Weights of a small transformer language model.
Size: 9 layers, width 448, 14 heads of 32 (2 for keys and values), MLP 1216 SwiGLU, 26.2M parameters.
Architecture: RMSNorm before each block, rotary positions, no biases in attention or MLP, untied embeddings.
Training: a variant of Muon for these matrices, 7179 steps.
MLP neurons of a small language model. Each row is named by its layer, matrix (gate and up: input weights) and neuron, and shows model dimensions 32-159. Each number is 128 + 24 x the weight over its row's rms, rounded and kept within 0 to 255. Numbers have three digits each. A neuron's up and down rows have the sign that makes its largest values positive.
After each neuron's rows, "fires after" lists the tokens most often just before its 100 highest values on Wikipedia text that the model never trained on.

L3.gate966:128136102091121086128098130126155137130134123150105112150160149118108124172116114124119099155139082107068117094120138173129112131150106105125140119142155065131112131124132120121103177206131149096190134147155101136149144118129140132134128169187148161153140137090115147145132148136175129150100119112130099091157141120135120132144115135126099156141096153136125173123128144133137146125134
L3.up966:119123133106102093161089132133128112115157091142117133126097118136099165143111120143153094161116112143077145118111149167147109115150151134110121179083133120141112103134102146101120148190102129120152091179160102092142104126175153146122125133154104129143136135120158148077133162121176159168103165137102122096148149138106117145134151143127149098133125100156129107119114140126141163116118
fires after: ".", " −", " +", "tha", "  "

L3.gate453:147185155106088128120132121124144082140153100113144081136141157106166143156101180185102124116093143078115168107107153138140131136101136087155128153127142119122140155150164113131128117176136124095114099095131128121116099144075109145093124155106118112148109108139117118145169117162150117129136148150108147091110106081088135129185155154109118150128126143115132103131099183165143124076103
L3.up453:151143151108160141076136136125063113127097166142112138158124159112145133194120111126135085135128122088143109177138089114186134157132114084129106127183146168135123115144128115154175128156133164098139103126145139144135126120090103155161164168094154111157127149162140143126137144099109127133122125088085142083132113120074167142101105131158146122140125111123117075118119138186126122077168
fires after: "\n\n", "\n", " is", " (", " a"

L6.gate1174:101098143132126143099122119129098114108177199127133161084174132157164108134096137157111142098120119141061144160118136107131133101089123129116131140169158109124097118092143129110135165140156140129130133121156062115152148089101131150139127118137165088124152163135125148138121112127095118157144150108090136093143149149121115140114097096136128146130142112132092085121109112113122061136121
L6.up1174:135107142129169108116145126130089124102135165159138106129158140143134120157115144155127150099133142157114179123096096143156128117122094143123104130157172106132114131115138114145127159146128153137117152104163152138135137127122132128105117125104162128110145158126125122138122149129108126165131136125152145117139142148137159152134129108172111161114180107123101139150097136116148079075146
fires after: "\n", " the", "-", "in", " at", "se"

L6.gate280:191116118146149112119147091137169113183146146170114154089124099160110113099109136163109130148140140130133118136143129147139115134158093144138117164125111137164125155102113124120128136070159108122090114151114108089086112108145130158134109118101127074143063124142147096107133094124116109122145165102119172144068110109154119077116093143149115122179150124135097137075155121118095099116120
L6.up280:123132174157097144134155131180144120104140124157164127153123149161168116120171135111142133097146150126154085170146148134128176135124145116062130148169168083128172137160118115133138119126079112110098128121149138140128156148146129124174082138159126130117102097119101131187143103135161102103128108149136116150141145113094106132146152125135177146118107114107121152118109156144123193142110
fires after: ".", "–"

L3.gate1084:119143154122132126131152121141115146129113116128078108096121129116184048117109118131157158128110155125166090113161094093143118089132102138101150118136151131083112142123123099141118136107073105152100132114117104156128070160114120171103156115132158078091112153151064111174108146093133145142111105116117115099124136086157125120146146127127139156143117135157123115084134178093152114146138
L3.up1084:160127099143125077114149123138138153113129117112128087104123134094165087184121137146158138111136126120135106111133135120075122119140104176140142098134176120107151169149122115134121097144110130140084117081140133156113104157071091193125143102142123114096094152120076134170098170130109132145155124136129119075122107106098110138149102113128118129103167150128119152083120163121152123109142
fires after: "\n", " 7", " 4"

L6.gate793:110103108191151113111139087150117125090163099125142115124112133135159112162150079123134161137134139135089137128139080155076158117080101135126140110119103112145139127112121129125113107077146114118065117117120138143155140129115171105131076133106109061142111133134182113123103130161125135165108184114075105140149114106092169121103131129151112135128123125076143146077122109149116159160163
L6.up793:130144099110165093112096148136112080104107133105120127133149175132132120180160133112097153095166141161120100144160172131146118118154106096148087132108164119139096142140123107127116168091162143108123123158103058143134125119167149136123094130110148103148091116131135081116137106168168131148112112122139167156119096134125157082117157142111086078126152118176093138128136140135120133151146
fires after: " |", "|"

L6.gate1096:111117139093144160119123111094159125148114158139118142161173120119120095128133105195126157115119056157123115130162147149177091144110172119093119104181095110118164186138134112091141122113146120111097138144155107106143141126079119103113122117135116173095126139128081191137157110141169131111110126149114150126129145118130131115139095133112138127209099103138164110084094110151123125142132
L6.up1096:087121101148152147161116097116112151139102162092102161161124156080113088103106093087103124122125117082118135125114111158123147110108130111104115147131170125115120162112107141121162152127145103142130099113151155149105105143129160103112174108102121112136134116124121095102151107106071116140130123142102128146096153099127083093092159126127122130164108135169143148158150101124130154154112
fires after: ",", "\n"

L6.gate1073:088101168110153094109055126106119112128135110178118102127154142140117107144129107102117116137123135104115114129153145200092157095142161155119138164125150132162147117133093118109150136106129141117134132139143099123141106147143131131105142134121120099113115082150139106094101138151142136136128124147129123167153113168131103146118162156108092120111107092173131119080131126096123158143143
L6.up1073:129121107088141113153102110105135112120147106151136132142099088073103135127104130143150137136154143109111122133117145102152117108162114192132180132115111133089154093132162092147080082133127121140141163108175120082133103147130144118165130108150122130083125087142134140131140108106111147108120129124118111107109147118142099150078133159146149108101118133154134170064122132136142151149147
fires after: " W", "°", " K", "W", " Ken"

L3.gate363:129130116156141118094122095151118129151137153098115126130171146130119104100087154111140142131090121086121078122114129090102107121095161144140125138138133145133135084094136132096092101138135136132116155112109112095088131123130137123130157135135144159140143158111102147158144156133156118136102175120154174131154150149154142138121102111148137086160132166143081133088124109156074116117102
L3.up363:103129144127088105091102163126164101141137139109152124084126094147095129086159127165122135149136136105140099118061142142087135167125088105127112147117158098114104119145111138155077141159100165107099161164116128144095143130096120111116105147075105155156106132128161126127157148107143111126126183131157137117148114113123123156132107075121105092158138137143111127110083086108154140116148
fires after: " the", "S", "W"

L6.gate396:131123142146130122143131138143128178131155124133112132139170100163101114143128129100097104096136096116162159127107117176148168153173133136084133147146154095153145100147139094093123103139122172129136132137093149150106152142106121146124133079145128134120126117089169158120184135093200125134116074104144140132109119129131124164107107100143124147131161100133155186105129158100183148112144
L6.up396:152118096115099104115131143127115132150094112111076141094115110119113141137162124123121145143107151139143098142106099130137135156107142142136120150152201154129106143090138044148115119130073107133111153159169150100117102170100135138115147128139151166107146124139126134134127121105131149118102139143121099104115180119153112120159166095100151117123143168104077094160076102115105139123174
fires after: "|", " 1", " |", " 3", " 0", " Sh"

L3.gate676:149121126113132150051107166086149155144147111123105142163102133128137143137130126148143101124127145124140109123106141139155127163132114173134135123079118110137110139112145151088075116180110153119125134180112110151109164113112137142080136167130105117136187116121099113138147152142142124189130109132161144141090109121153115156103130122155124171111096095141146136141142149113135138142107
L3.up676:107143139146119077120094189156158126151124130086146130138106133079133164130114114153136128134139158115146065132129119089129148120117113149155101147106130151073117121123132099113145088162109138118132114160128108113121074104138104142120131102120159129096119137111118139152181143142157106091113134153115129121108093134156089154169139143136141120146089116142140114119137111156115095058138
fires after: "\n", "|"

L6.gate246:125110136114133118134134144129109108133104142106126144163106170154159148159150150136114117142161110110135114167160082130137110076071130132164110109126169156114127122130146119101106082147131118105130116150116143137145179165087129143152162134123133148115145120136120157141142127154131110133142157060157112115128111057132116137149134085126127135150169109133133113102094105098107123128145
L6.up246:117135146123104114139138148143120139144066129104110141114138123141080130088112110130109136105106118179138124153168180175187110151112096129114154159149141118105124110078156126135078156150163101127118115141143106124137083110140146107079115102115184138164144124160132086062139127048131097086125138096174132147129193116150111133122121150118072154123111095123088111126173152100125131123103
fires after: " |", " (", ";", " /", ","

L3.gate768:137100128152127138091143139085136144134139119114142156115093113164172131122131149139119110109125124173115147147143141161108073141155153104100114132143137130092130106123135080093093110150146119156110129117120143117130115111145103166121136128133070131152124108080110105116134118132137099144160145112148118128123098131114082140119129106094157119158135115142151153126078158116114104108145
L3.up768:140130114083087131099112151129127134120136167120111109127134086112179159146102185080140101107100065135094153110155150138098104179144148104099089124131153154116195124150147094115132127126134139141121125126166123128146142135151118137084136097131155087105147151069113077128159147128129115164147112139156113132132144086114098149124149117116150147113141117109116148085124112135136115134136
fires after: " |", " (", " V", "|", " Rock"

L6.gate1135:091133173119111099111098117128155145145138078145120105126086095101113141134122116119101117141145162116085150143137114149163090162133159155113131173149177137125146171125131145058126171156134124179169111111099089171074124114180123118124147138128141123090146155149115108133126109117154117126157129200107154160165125088124077144118157138138123136162123086154145098097080149143119045140141
L6.up1135:146152125131139165159134141129158157097131132107171145171129136115144085065133097127131094119145131100152159111099106135121134121134135151130098089095146141118135088104095184129102100099106172101084150129122150096114149141115155139172128147133062121104137112149111089093131188120109137113155157102098177138133137147085147116142152147112159113090126119091128134091171129084079121105123
fires after: " Votes", " 1", ",", "–", " 3", " 2"

L6.gate762:149124145139105104107118137151154138126157151132133125171165127128124158145082166167132142125121112109107116123146115128124127119145109124170108104124099133154124134074126136118135122133127113131162145092147129166093103114173098161125152097119157084131132122166164106098195191137157169121089142140123159105156095146123093126117104116087089118110136111106148157134100130175144147166185
L6.up762:110102106130093121141148137116113133104145135121171153133143161116137139141078144132144103076122122123065090181156073137140121126143098125095139100102119184176119123139168117087126107087106118105136133096091113129119143146149134140158125123160181124088126112095116119116138135123137107134083129143128156146157146102094121139082125098126161145082105133143096138110122146138106138107168
fires after: " in", " to", "–", " and", " at", "In"

L3.gate1006:132113102079139096100096143103156134100107135166177140143172161100108130131112136127195147071122113106109143151120166147125163114141070099101118119132070171137144119089113155133142146128171107121109086124126119135117127172116096103137112138154071142163127129128130139086122163123100126157127103114135164152094112107116115116101130174119151113145100084124156154095102094138133110145097
L3.up1006:105135130134080130144121110102124146190141138122143120113123137101159089107125136156170124081133152106065150142126143141111135113095118146126182136144129174161114104139079143161149157146117092109105119163120130142086132173140089159116097139127128113135110124117120106071091160092081138140108132147116128170112147118111131118115109173071103140120102139102174135118126126132149126119094
fires after: "|", " |", ".", ",", "-"

L6.gate851:109155129118141111096148125153180152144110110180155166143062134114144089114110114129125142102115125100138150146127112166102132180187152150165133096094152096110098119093134144135118111093108081156193113145083101142143127130120161139100140129135146142138166124172124091138115114085135164148163136097103127112067107106105139117109130170105097085129158121122143140125124167138116128115156
L6.up851:092106165135159093128142129108129141118143129113151157094123156122148118125106086104152163144153165168168097156091103112151116125137114147130124098130130158153111112139131187119156124115138144103133100136088104150142140114124121135100104121122126152148155175112136094139144123124091110120089119099091110104135141148111080136124148133148132157137123121152106111113123138108106127113105
fires after: "\n", "."

L6.gate576:098133144107094151143084119132112113143144115128143119095115138124111123128109128153153133139120081141132122143080134122144151150142141146166112106150127107087152065107141089110114129136098107149098119173125140136133122125119150133101146116119146135107116126154115166124113144122093125158143131139112100130082110131129080161118189107171110125149113149130116106153138085164166111123108
L6.up576:116117121158159146163114107123131125188134101106118124127086149129150098108130109126149138140129104121109107196154160151100172113139135117157124089107099086142133103099137137102129115103118119112090117141124109139165154089120151119076108157101108157157124056140167106156148080156118130146155140116125130112110140084163096138148125124134124143106158131138123107153159131172132124130150
fires after: ".", " All"

L3.gate40:107063101147154136120145118116168138105086107140115149135084093131129149170128096127117150111146103149137119129158152125118144139104070128126107124103111110116109098109153132165117110119106163120152107100097109088107144158127135157162128091134149117119119083170104133151105120148132115171131152073149171129155146095145138112106090138150126150152136107167156110114121155119113141109121
L3.up40:112126145076126136137135095125112179114071084155100119156146097131146146098146147082114125133109154155150178123171143139136128157145097098126123107115139172122124160138126092123120128089134155155078147111117129118134093113145129113156121130118145163121131123148132110146099116137120127149149119143101137163139133135120130114073112109113120107124096126142144182150114124132158128112115
fires after: "\n\n", ".", " |", "\n"

L3.gate1035:116103160153161106128124125097099116156146112128157101098145127130105141141111130112131148138142085092157114136063122105122116152077144140144179111166162121171100136107129096182155097109124144102121157134162133139141141155097128123131086165143141161135127151108118117114151150125137150152166126168099153144097121071121101174150145116135128123160117128124106109141123149150104138100065
L3.up1035:137164130111156091169119180128113152156158128102118085140137148118172135152091109140152126148146119148097107108118129125106094123126149123126123103133101124141120141127136194104132105133116128147144118139159114176127125118150145124121133126102136067137101150104128070144161126094103126142101105108071154091156131135086154100133177144158119082149149176117141146132170128123135140164132
fires after: "\n"

L6.gate419:156130128153141104135130133144121132198109168148080122138111171140128125104144110128147082144084130168114100144097097139127145135144097124158099164146125123100150122116131108147101141110105146172142148091117092103138132138114104162113139134148164127111157142124139110149124117140082167163105102134100118141138147143131145133101120086128089123120078152175163144090129099134138108112109
L6.up419:122173128146127114135149155121116123174089140146097146123124135124110149099143120131125067163121133156143121143127110100107115149128124125158123141127148086076157117093143153131099128076098129142153146167111132136105153133137134112112127154129125155166112134146126120103100140124134147149130075143125083108152171123132127135082139118150153146133112125122147170146126126155106088098122
fires after: ".", " and", " a", " W"

L6.gate723:197151141180091090141126099109116103081104130118149121162131122126121090129122074131073093100138136159114110150164078126123107114127086099112128090137082133149104124104102129116141157076149103125148113136126120094088147098103134122138142118130153148095083135154142135125087115114151152112109155120163150112146149159130095116111183113105120105112134102144120113132112114134114110141153
L6.up723:129113132115124142125148114118129102100134161115092117158117147143090097110135124172177114120123129204139131162110118115122119113127071127108066139145129129154118117169111108072102123098102125118112161109144144148138107129121143119153106109171172122155144111131100128160139122134038157157140088104140112135114088075106171130069147101114151122128162108159105103135100120142139132097094
fires after: "-", "in", " his", " had"

L3.gate367:148152142127126181092118112062145172166115082098065118118186157130126151136118125158127121134134142113100108128132116100142131160096154113171102086116134176134097166105099136148141149110151136129142113101129102142107092099111136153092157134141107154094156118111131126135143136115153147136147136123109135092081100110096120151120159134134107133147143104153121155160081133121145135126115
L3.up367:093110160115121156100132156089120115136116118125151118129142138136139131140078115116185142161100172102116117175143077152092115126140167118179116157107119138081120165136066113152102123123126155119106144146148125136123102084100083130151128066133147112150143116110147127107129117142134127149140180150132114105138118181162122152137158129153115117122094076133138165140168154172135132144139
fires after: ".", "  ", "="

L6.gate701:145113162136155091156129137126106127114135144114163146122171164128128108127091156146150171147152078170128108137111143111128134127123086151180136139101104135077160129152143150139125123086097148133146132126109140141144104138120153113143120072099136077124127110140109157152103151113115137126164162125129143121095096128113168121154126097125132098136140119100118135115129131143158175117143
L6.up701:085133136149131129129163120135151164155120120097112101127151102107151146119197109104117113139140095178111110095135147104119145116151085132118166079139151149157130110121107154154136146114107159126125144119127118125145143111097099132129109091113122134159151114119137130129147130106109121064112146089156156140115157161161107109122091121140149136182132112141122137156148125133168170134094
fires after: ".", "=", "\""

L6.gate76:090092158102108138145132141119120120119121137135106128130109144090146068148122131114116129148116148123117130130114160177103105179089131100116104115132113142113118151101055085112119148133070130119133111149146108092153103135140070116151080137151128127153129139140098101157125138092143099178095106133151093148087134093091105133152178158160148124126148117109182129162104141083131123112169
L6.up76:154146072122144120117171143121107146146124109081123137152148176076130078129138120147117121109135118149093145095167162118191148140106100095113151141113096128121095125112142119151141133137125111146130104115120106131092138104140115144111130128120154081166162082150155136130160122121175144155129173157117116150105116111093146126177103114128149152152131094151124142104137089104102120159133
fires after: ".", " (", "–"

L3.gate318:115151093102115103120138105121123127140116117162129100138114131094138138138143140139110095130187135173104126112087101112125175161141098061148136124097142167205138103109132130133136126159108127130149048142126139099123116157064143115089143126129108108093124100103086155147171156147120087118117128109086176117135118109165089154095167137096149146099127150120137111126136132142142152138161
L3.up318:122104144114122105109108157078085137106107143098124130129161156145137166123121112079156142151150098119160134120102109118102126091163149107157082108119102105132109127118136124148093152135175095139163148097126103128132111116135117125116156119118108126143105138125104103152095131120131113150130144113146092064117112111143131153173140166121158124151131106087132145170106111122124142128107
fires after: ".", " in", "=", "\n\n", " and"

L3.gate198:127124128140134150125133128111145130124153157132137161152117092103126103127134140110136141123122150162125129122110150151091119149128124175114141144118098152099147101142123129115154144125132125115082103149144103089152144086132138189127123111107113158155108118106123136125165153102122126125157127142165141117107152102147121104115103097128118134137155126119157127090134165125142125166135
L3.up198:125167134097104159097096125155120130136139145117144149113099166121134115167182127118100108151120157135129114094114115124131160126133153156136113154150109153192115120089119161143107135083118098162127178142138126147140170112141089108148124175149110166135165119119136106123157103142124204111138148096120115137128159129128161147095105130101133113099128135146198136129125103115176122127131
fires after: ".", " −", " rec", " +"

L6.gate541:167144139117081150144114148140094141110152175142145157139113119108162136102116104166165104104156072169105148130147126130116101126179146125142145107108093158104142166094092116144091140100139132072149120132133147146112130115166129131125101124131060140091146130139122119090147161156115082158112119139107116128100118113093106140135144140097137163113118118109160141124122101137125139118181
L6.up541:137151107118079150161088138104093126112123132135130140134107139108158138115152145131161144114069129100103140132146143138172152115166121077106107088125141109156121104084161135140133096121126146146119128098149099156145095119121127104137098146147100116154166137127165120125134146142135079127131143101109101148072136165139121121118140099152115133090133142102141085108086204105163123091102
fires after: " |", "=", "-", "|", " (", "e"

L3.gate350:165156119127118112149095118110096143122160124120112107149165175130143120186113111115156105127140082105111147136123182154119118157166121172127158113118135135111098135116183126091156105126131120145143175129152138102113193173162118131162139129103125127126135148173144148107148149120103194129125117133114128128128129132174125172115164167115138084132143122131105120095106096124124139157104
L3.up350:117180101114115083116109148117129173121110124152093129114127167107168110132092117115170096149122136121118117163161173141118120143163136159156117146138141115149152172127129174170092130118094139111128112116161120130140127170146112124097146114132126170108142069149153141146104122119130134170171130149119132157139110180147134191064155143106120123121134127152091117114131189137096104122092
fires after: " −", " +", ".", " .", "M", "B"

L6.gate196:160145143159134138128127126122125140154111112120087099185098134119120110148075116144101160130123167150180121130144132141133169125111139157128114151127160159116122120092117144104154122085139098109111096129094143108110093109097127123079153135160136118144089146151108150123140148133151097126136140141112126113103130132125080104120145108118167153130106136140145117154105148160124110100126
L6.up196:124110124142122117114115143090136123161151141152145137096146112107097152110129140181106135163147106121109144107142115156113114090139117082115181142119095157147138124108122155156133153112141137138109132163104153136135166131122115150142124140104125100134155118171122111080115139081109131155109121128112187122139101113104159126099120132172107108175139112115092101115158139094125164103126
fires after: " 4", " 3", " 5", " 6", " 1", " 2"

L3.gate1071:100160116122168123133143117118163180168166061097132144080174151102129156125103134130100112152138127128121122125171109140139124122131161128097153160125148096082133096137133132140101106151107111144123091087095148103130164123115125143153149119133107145129079146133168068122151129135119114150133125119161134125118140138143087110134130126156126159146156109115160141162124096170126170122110
L3.up1071:144153113119148134130129115161130172161146134111143154107113131122148150133110139146105144101099099150085110131129116114129157101122154171153137138159128133122097143156163134121177113169145104123139127133113156088117130185161132115139130111123112119112128119084136149152087125132123126124071100105136111096155094099123146112145137154136142098152094145165104118126135096175151119173111
fires after: " the", "The", " o", " The"

L3.gate789:086128130115106108134116084080124170098141097081100094103124103141124115128145087118104156149172104128143127146122113052088155151095118102156108099114128134115135152139123123096123169099096160096168099110141116138134142152104145079183140163162139134096116101123141141122150111145129144146122111151125136149118132187097110181082109098113108147111134130158145108103126139165168150110170
L3.up789:147143095071127140100133131127141151119111147115067113117162114132125080128157114155150186155159156175125136152139132131074115147113106115115123117138117111103160131107094158114145150126132138120150108100116158126105112164123123115155159116151155135105081100129158131146129095085116147159076112123155078132148104138137111144071167115108105125082136121101147103106139131116176128091163
fires after: " =", ")", ":", "ac"

L6.gate893:157138087131111131104141096096146127107126152113139136091080108125162128109120168128139170159113106136099126115154127122168168151153124120125155096128137148156122109118154148115095141118119118145143140136081175116119142118129146131156165115100185120154112147124138127129123101119100149092155136112179137151128173128106125094110099124112109163131142144110119152141094126134102153111132
L6.up893:187148106137137137099115115117127132124161133161147168108099091081110167135103132176098157091108107110098164106129155117161126113123131141135109167079148123135150139129151112118118120203149123159123133137093138134123110142109152112140180119135181100148074142128125136129125132106137139144126092137109124116107139051125112146113105140131142107122112139102125106138079166095080142145066
fires after: " the", " is", " was", "s"

L3.gate366:105098137150102137136155106140143120068146131105129137128116144124108129103113122106123131107116155107151110121114143111099140111122135135146141112142099141150096135139106163136133096125155157135120079172150124150139161132138178106112139127116116104098139116140082151114097125110171113156141133094167141130122157116114120135125097156159141120158109143107126120120132150111143148131146
L3.up366:137111121149165139123154105159163135114093166135121118062123099138152136151120143117116123159105123084116149112134122121134106136090138157118169120156144096150152106137117156134114117146170070139158127122148116138152176118085112162161139131114157146096121142157106135115153135094156086161136150138117150154138109129111114119118131131123139116130085174138135111079126168124147120113079
fires after: ".", ",", "\n\n", " and", " four", " /"

L6.gate112:143124146130126135123127126147162140127121175151099176109129129186145130125161100134143133156137131105091135137152099097151130178136092110135130109163125132144084156119100100126096148135197104145098098120148174104109117118103176120134096127127108126134106146155106146107152098131138108131158146154073156134101143129160142171130154109116094133142126144128141091152173132146160120142131
L6.up112:135125103086114118186171162125103140145117140179099144163107135139132121125082130102129144122157113134112148126147102113142201111110149112114159123157097131139090123125130181119105082120102104144122126111108114144095112084161084115137129097117146133165166136137123138111161118110126139114152137169125129181152172184105135141100089116124130171121138168108185161161098114110156160098116
fires after: ",", " due", ".", " wh"

L3.gate1133:111090128125106120152072077165136105133143133120160083102082140148111103112123112118158094121111153138121140099151158149110097123111143151158170151153162154151114147135178111126132118145146141103131113107142149130148143169088122121112129156125118155171139097141111138100176163157114112083149129126098139097147166107148150146144105130118079137103108179137172154094078146155150123120133
L3.up1133:144124135103113157184100122113135155123102113135173132103134159103125096163121111111077137138138142095060090151087147125122120151113161150131113142113156154163119144143127142124149127135158101075105087119108117139139132129107084164124069182138177129120130134092123108086106144080148115124097105172104136098118160147140093104122094125138131111125106097156123132113142157106103128094120
fires after: " |", "|", " −", ";", "M", " Je"

L3.gate861:104141111153111089156127188116136118125143106129104126131112138152173137156124102156150153104136118125110151090090097115126114151201120152138170133144098130114134117172114129173117128117142105089148109127114095118148165116161128138108163140105146149086105134124116185150146152104154135156123119159151158141123116119130134181144082089131151103145115130108122127138170145100116131116133
L3.up861:102176171153109171162161125134120149152140084146120145107094110120108147120151107102112127099136135140137109114117115129123167134108129173154110124120141159106138119128111190102124123131148083130121124119110157118105137124153160130153118095131157153160110121133123110104165115147142113143097131155117125105090129124140092138133142100114180088126124172101081132119126123087090115169139
fires after: " |", " at", "|"

L3.gate1087:147149101163111129105154113103155120137168120121172135101131133141173098105160099135100142114095149087129111106122117174148120117124105177111123137119169135089089139123179104093131134145146110152147161120116105144126077129108150097098111127122123093085129131155132147129119143128173110128140130135158137082130113117097117136153143123170123119154152142115126121071133154120098126165134
L3.up1087:160128085135116105113120143113120129131144153149212097093143125114173068162171131137110130125132133092109096078104146108117129118108124130109066124127142157114103131142110100138136114138156114150109129132121113129101129144121151083087132134073154125124086137078136119150146141101136102134112114123138125089136129120113105140146141116171128118133122143104133103080105116105093130165100
fires after: "\n", "′"

L6.gate1122:096167119110163111127101113193139128174149155151114113096113155089127126120140135131108131100130119152125135119115142124114149109160118125131139154146130153111098160109128152133121111118097135151138119195139151102141084154136128098118097096114156168124120137162098135099131131111159118138143123081184099174129121108084071125097094143101135136077158107115177132133164120130126124125147
L6.up1122:108149068148138089134140115133099118122116176109123142093111089113161130126133109177119085115116160146107117121117126110103142126144132148110111127122183118142101164079135138144150136154109133107114143155111158111131118167132132156121097139131124164087171169093100134094116142125166150101126123072138145114127168154138114184128098126108067114089086116130170166152175096145137165135152
fires after: " the", " a", ",", " The", " of"

L3.gate307:107128113099088118134145127152129149134159098121142119083120142111101158117130125125121129166151117094124109132147163137133160171116117144120142097115109099096133113180190152125119090128160098134128139121146105107109144175151094112092069126108120179135116124152126164125117134091086114121188118112141134123138148169167094150123175168125140126149113085131127118145142131110132160117145
L3.up307:096104086150129127109147140150151158164121144137154156093151100122086180119153109122090121106146122164158149182114147154109122097130160148141126122124146092182150124122153148127140105176129122114148087138116115132104131118113028108126122110150131147109109141134122109141140091149163137134108104110101131126139103085121127121078089111115127104094136096105192151134103142141118115103148
fires after: " the", " The", "The"

L6.gate347:148150140083117122127075115093104095126074124108117112090131119135097175098074134108118149124174122107107144167127141100088144125118118111126143159153123146160126129144141155151135126139126145129111128156124098142121123106110095138157112155146109100104151112131145135153107134117141118122106098153130142160090159108145110098126132128146133145091148124111094111135103151159138121150103
L6.up347:143124126104110135107135101117118148157062105138120129119233120128126140116121094111160146117163144157108092168089144147130185132113068114114128147136153062100143104108114125132128156125138155152126140133147098136172151135160129128131108139101083146183174097075134097147100167088111086134126123157112135103093122101102096086122140110104123145147162136118145085089104171117130141146106
fires after: "\n\n", "\n", "  "

L6.gate219:086142112099118118105136123140124137095132129102126137088123148144155121114140138114106118122112136152100125115117143095093134156129152102079128148174172117162104086081139173151127145126155087110127114108091136149147158088142107132132093103094140115122174128119088100141114096136140097128114123084124115110141169124157104134116121146159117140087139087122093074126157154160133126094159
L6.up219:153145093148116134132099145142125139095123123105092139147127168127135119125107169158133127109148136139141088120118153097126091127130155102093118150140144114205129113119124127156162131121154116121137081156148114140148149135109146188128085121137130136074118153120116135132109132184142081139143113084115134145182181162150102135123139113137128134128108120167118089153107165134116162144149
fires after: " |", "-", "|", ";"

L6.gate1166:124131134118163166126160093122136163071156135109145139132153109136146144108102130096149146109110120143095142134132093126130128102155116114135125143124139139126137179177129142180125126104162091140118097122149096117153158124056099150141121081115120172122086130140112138085121123134117134139125102144135119119134123139144106145097147111121119148113125119117094115154094123131172204107087
L6.up1166:122113138148171116082151133125140092096163130106106105148155099135177125101115122142196146164125113099131119166102100096117154105108155138158149106126147127148146140110134150174107121141123129105141125090132155105185110121114147123099151104124136130153102121132125141106149121098177111121083131128132160092116103148159148142084148069089082119115152139111099135164159122161129165109087
fires after: "=", " ="

L3.gate233:136142115121114111099090124127107166125151130180177133100121118131083154183118128113092102114126148139137141119156105132104177114157178131087119139106103087121103141108147111114102145103153103139123116125144106102142102130105150152145126108147154184130103106106123138106159133129172129098135159081175138120153132137118084140131128103115112173129111117131139130149166130123116127154123
L3.up233:139139142098160137105095131126148144139092106141105111136156157131089186115132081097113147113151144139138084114107106117134156092117152136107141147128123101098149147113204155153143151102116072136133103138108139153139153131115148152080129147147113132155140097103119150130145147102163126155077135110142132122114102181126092126111113102117118159130130140133150109154159113125163137169138
fires after: "=", " =", ")", "s"

L6.gate1025:126138098093154109089112114153141113119103134159172111135121154157108138147140139113133110104100120130179147148116127171125123122123092112154125074107114126055141107140127151143164135120168118139096135113148093163140117139102105156064114104150111149142153090176143136124132137162119123152115115145076111131143094107122088120088123085140147154116118115149181182138090093102143148170120
L6.up1025:142097131130121135138153146115164130096138092145090078131149146149091132145101094158128097103134135147108130115107166136138171164162103153101096137127107129145132082149108112092112086130152098143110093138125127108151115138087143081123166154109110134118111116096109121134107087132154131108116137148142151132092165163171111124143146123100143155117118146147088096136125138133115134122133
fires after: " Hu", " K", "K", " W"